From a checkpoint of a small transformer trained on Wikipedia.
Size: 8 layers, width 832, 13 heads of 64, MLP 3328 SwiGLU, vocabulary 50257.
MLP neurons of a small language model. Each row is named by its layer, matrix (gate and up: input weights) and neuron, and shows model dimensions 64-191. Each number is 128 + 32 x the weight over its row's rms, rounded and kept within 0 to 255. Numbers have three digits each. A neuron's up and down rows have the sign that makes its largest values positive.
After each neuron's rows, "fires in" lists the words (lower case) most often at its 100 highest values on Wikipedia text that the model never trained on.

L4.gate2178:153101218117167126129143112116153163157110111109049091122118139130118099113138105155103139128116134128169126099132193075096127106129105104097204186107127115133075113155143157151097151119096114169107125174168154064136107170117123140138159167154131112130164098117074143063151106095119110088105098090156122127182185131125148160114144169110170171106098127095183116134081204117097180116128
L4.up2178:146128117097098138161153162140085204156095173118109107139110148123139124150145165165079168042148125139067099089068147070105095145071128106140113225146172114117128105142183200130158119146149144163087091155193110143150143142036152138197167114123133107132178099126157177107105110142077135122114084049186158153154123189120104109159124165082139160152118111151101116146111163166182169105101
fires in: "a", "of", "and", "from", "this", "one"

L4.gate2531:131117171117104168208119136185125148106138169107107124087201157147127117102117126140135104110144160099145110178121145147091170112122104078161195159127142121137160133115128093139136137141096121152152183102143091132133159112163133121141133098147122082116116169119159167140139103170114162141172117136149110113120135110130175180183119155152102092140095100133081154147169097125121173157141
L4.up2531:200115111152133150071154139134103187101155095064176086042167129118058116229070130151109143117133156140109129150091141093128165127116164175109165132128134130144092107114113152150163136157102164129116123079106081088121139088093145088125123165133118203130133145140089123144151147178127165127150187110157169129109106131129136178135140137136122087174087168134091201134075122098171146132113
fires in: "to", "of", "from", "between", "with"

L4.gate3212:106136055127158086147133108170165153194140144181159135098151106131135082135166107165155123211091156158159134159126114133110138141119062071083117146105139154079115141123213124103157106096075103074127157174155089146143094107143133123193158140140116157112160141157112076109111070109166137194107112150168140132129090104132125145129137143114087173139135135134152159144109132106086108173154
L4.up3212:152112093106146176125129198099167087094130105084158078120101095154160151081085131075154076161076071118112118114069130142163088156152107150120136123157106140129136113139152145125111155080160143091131146109141142139126141195085112119141097117104187110070122161149174115156090120186145124134099176074132138152138152165141136094120103138130084115167175131189072108064122098157137112087141
fires in: "were", "was", "are", "is", "could", "it"

L4.gate1719:149145098146125087117125131108115141144139170125123118119130124187112118104137161144165099142119166129109091141107160128089128104131097048126115124119168124139144184151137116136156088093144109143108170116075126145057120121118106101086172156104113128105086136170121135096108145134109127115156105094124063146123152161127203108119095100036103198148105144158123160097147135137173165140154
L4.up1719:208082142182121053116163098148144141168159098127177117092100139080174190146104132146154075114188108172093114170181076056066122139101128142077130183135153139153157065152118118151159132185117118138038120098155167127150133116138141138160114084075136118147185143101105115136112171102128120089108135085130107131142110128126122125168130127119168141109116116137071113134135125136122165158130
fires in: "to", "high", "of", "college"

L4.gate707:119038115118134080109150124150110159137173111129074128114104129149156166116166129075084142167204118084059133151145127130118164123104062136148193130180125156124144114118142065151108167129152084120116120115166141095088147183061125160126172152118097106053083060090110120172104133130147178116101115130140121111137177104097105151138168153114155093163136118182132105115110095144117096150081
L4.up707:120155194141155145155106155077136152112141159110109075118139141167131177159113163110114083177177131146119103124127136097096125193125084138092215114142142146111118097127169124147085120174163147098150099171074113118121108169157100141137147099107110118143117136151190141116145156094127111107077064168158122120149096201145154148113121159144124128105110081141107137110121140094070141143185
fires in: "from", "after", "of", "season", "as", "however"

L4.gate1217:131125184093115187167127149177117136119121148112113135181163089066147065115103128104107084134156170148097153139077147068115105114097110080117139118137129079088125106156150058182133058123101145145169101099141105095149101135162129141185141171148088115116129201126164125126152102112087122124115161117150152149175098140157159068140131072121103199137142119136160140063105102182168119211146
L4.up1217:133136165093165071111144177105119132144154131089132180136078187202134114141109123123118095127122152106105093145100081149112117155036110160151149133126088157121216098153145156109092117159096198137079139094112188036159149107139165146112133144136098120079116141087156052142139164067136137170165126139142112140078130158130100133165112133050083091160137138174136141065139152158141163148162
fires in: "was", "and", "each", "were", "one", "gave"

L4.gate484:121121169116137178104154093106174089152174076083170194117104132134120172133106150157147119144067119086173110211154122131168095159134118137073121125118130076166120124119160098088110125116159144117133094117174126105143096123124147138114123112111134127079121165119116095150166165095158112183138157107141124052143102179143069143070108021130140028127111129139170059088165064138087109123112
L4.up484:155148085124146193135083134165065081132150132169078148149121136142123205114085096180100182086143160150192179153144159143113061096106101142140137140062139107184075160088105157132135114131139101142122128110154079083160146110168162144066111131105135171160132102122097152174148114139131128133093113174115131086149147124211094141132144146178116127079160096109137123094195145077123135087137
fires in: "2", "1", "after", "in", "4"

L4.gate1550:120150106146109116109166127141006070107164150085168072104127071128105077122131112138113124123153059123098083159135148126118076157154107137116160118094124118146124157180208143164117148115128092108130190137141098168092107182124123179121153119156131111092082182111124154176183073096120111154153138090106129148160155143125074135135074054072142078155116152158140139110169093120099072124096
L4.up1550:118126140116112162129131091225143071084147113167034135152109116112160121125169141125167169123129159172144158145167141076109145157131100097151149146150203101117184175105120106172117124190175095096115120144187127137082143089121077121108129065144119043091112169125185112133102128110084156133076126105110136136077175138091171129133072106196181113093118179158130121131159041115135150134106
fires in: "in"

L4.gate2793:107098091115143143129122148147128168084153143160130167137165131089114086117086139096116071094164117161155120126105098104105103119175111097115147132161172150136119139152107100157158106172098102118146137105146153099102112173102084096160096168153137130107129140094114155149175133082139079159130067100104123108140127140070123112073085130128137150120120089131127169067147107061124138101169
L4.up2793:093140209089125174076143152097149158136135126101153165134108162083106110132127148126077094125169145159092140143131149097106106170123166062106133198185098143061111165120130070114139087121117120172071129199166137137154134172092150145197091134149105113197139167062150160178084126127231100060107129086198119198163111180092167111168112098199146193103101157119163121144120089095148115176191
fires in: "of", "as", "national", "on"

L4.gate901:139127168087144146125145097115113143178128130080163111114118087164170154091116113163109041198132148106104152142102099104100096116140162105094172139062099091127125115174123141164147135142151185209120144135155176123081144086137072138114141066130149134102103153086049157192073076097203161165185132099168080143105139110128182104132178117105173110086148135087088059145222125072122151135168
L4.up901:120157117139181169119107110112144174093082108105136107111113111093073149120171088192054107128077133129165113094200083045182180082104156117080156112121118121117120089119171110168134122050150083142152131161131106135163142167119179072161126136150087095134137135114152136157112170129083171111083151016192133120150108095161161096090116129141129140169082135100195083104152069059086170099097
fires in: "of", "from", "about", "around"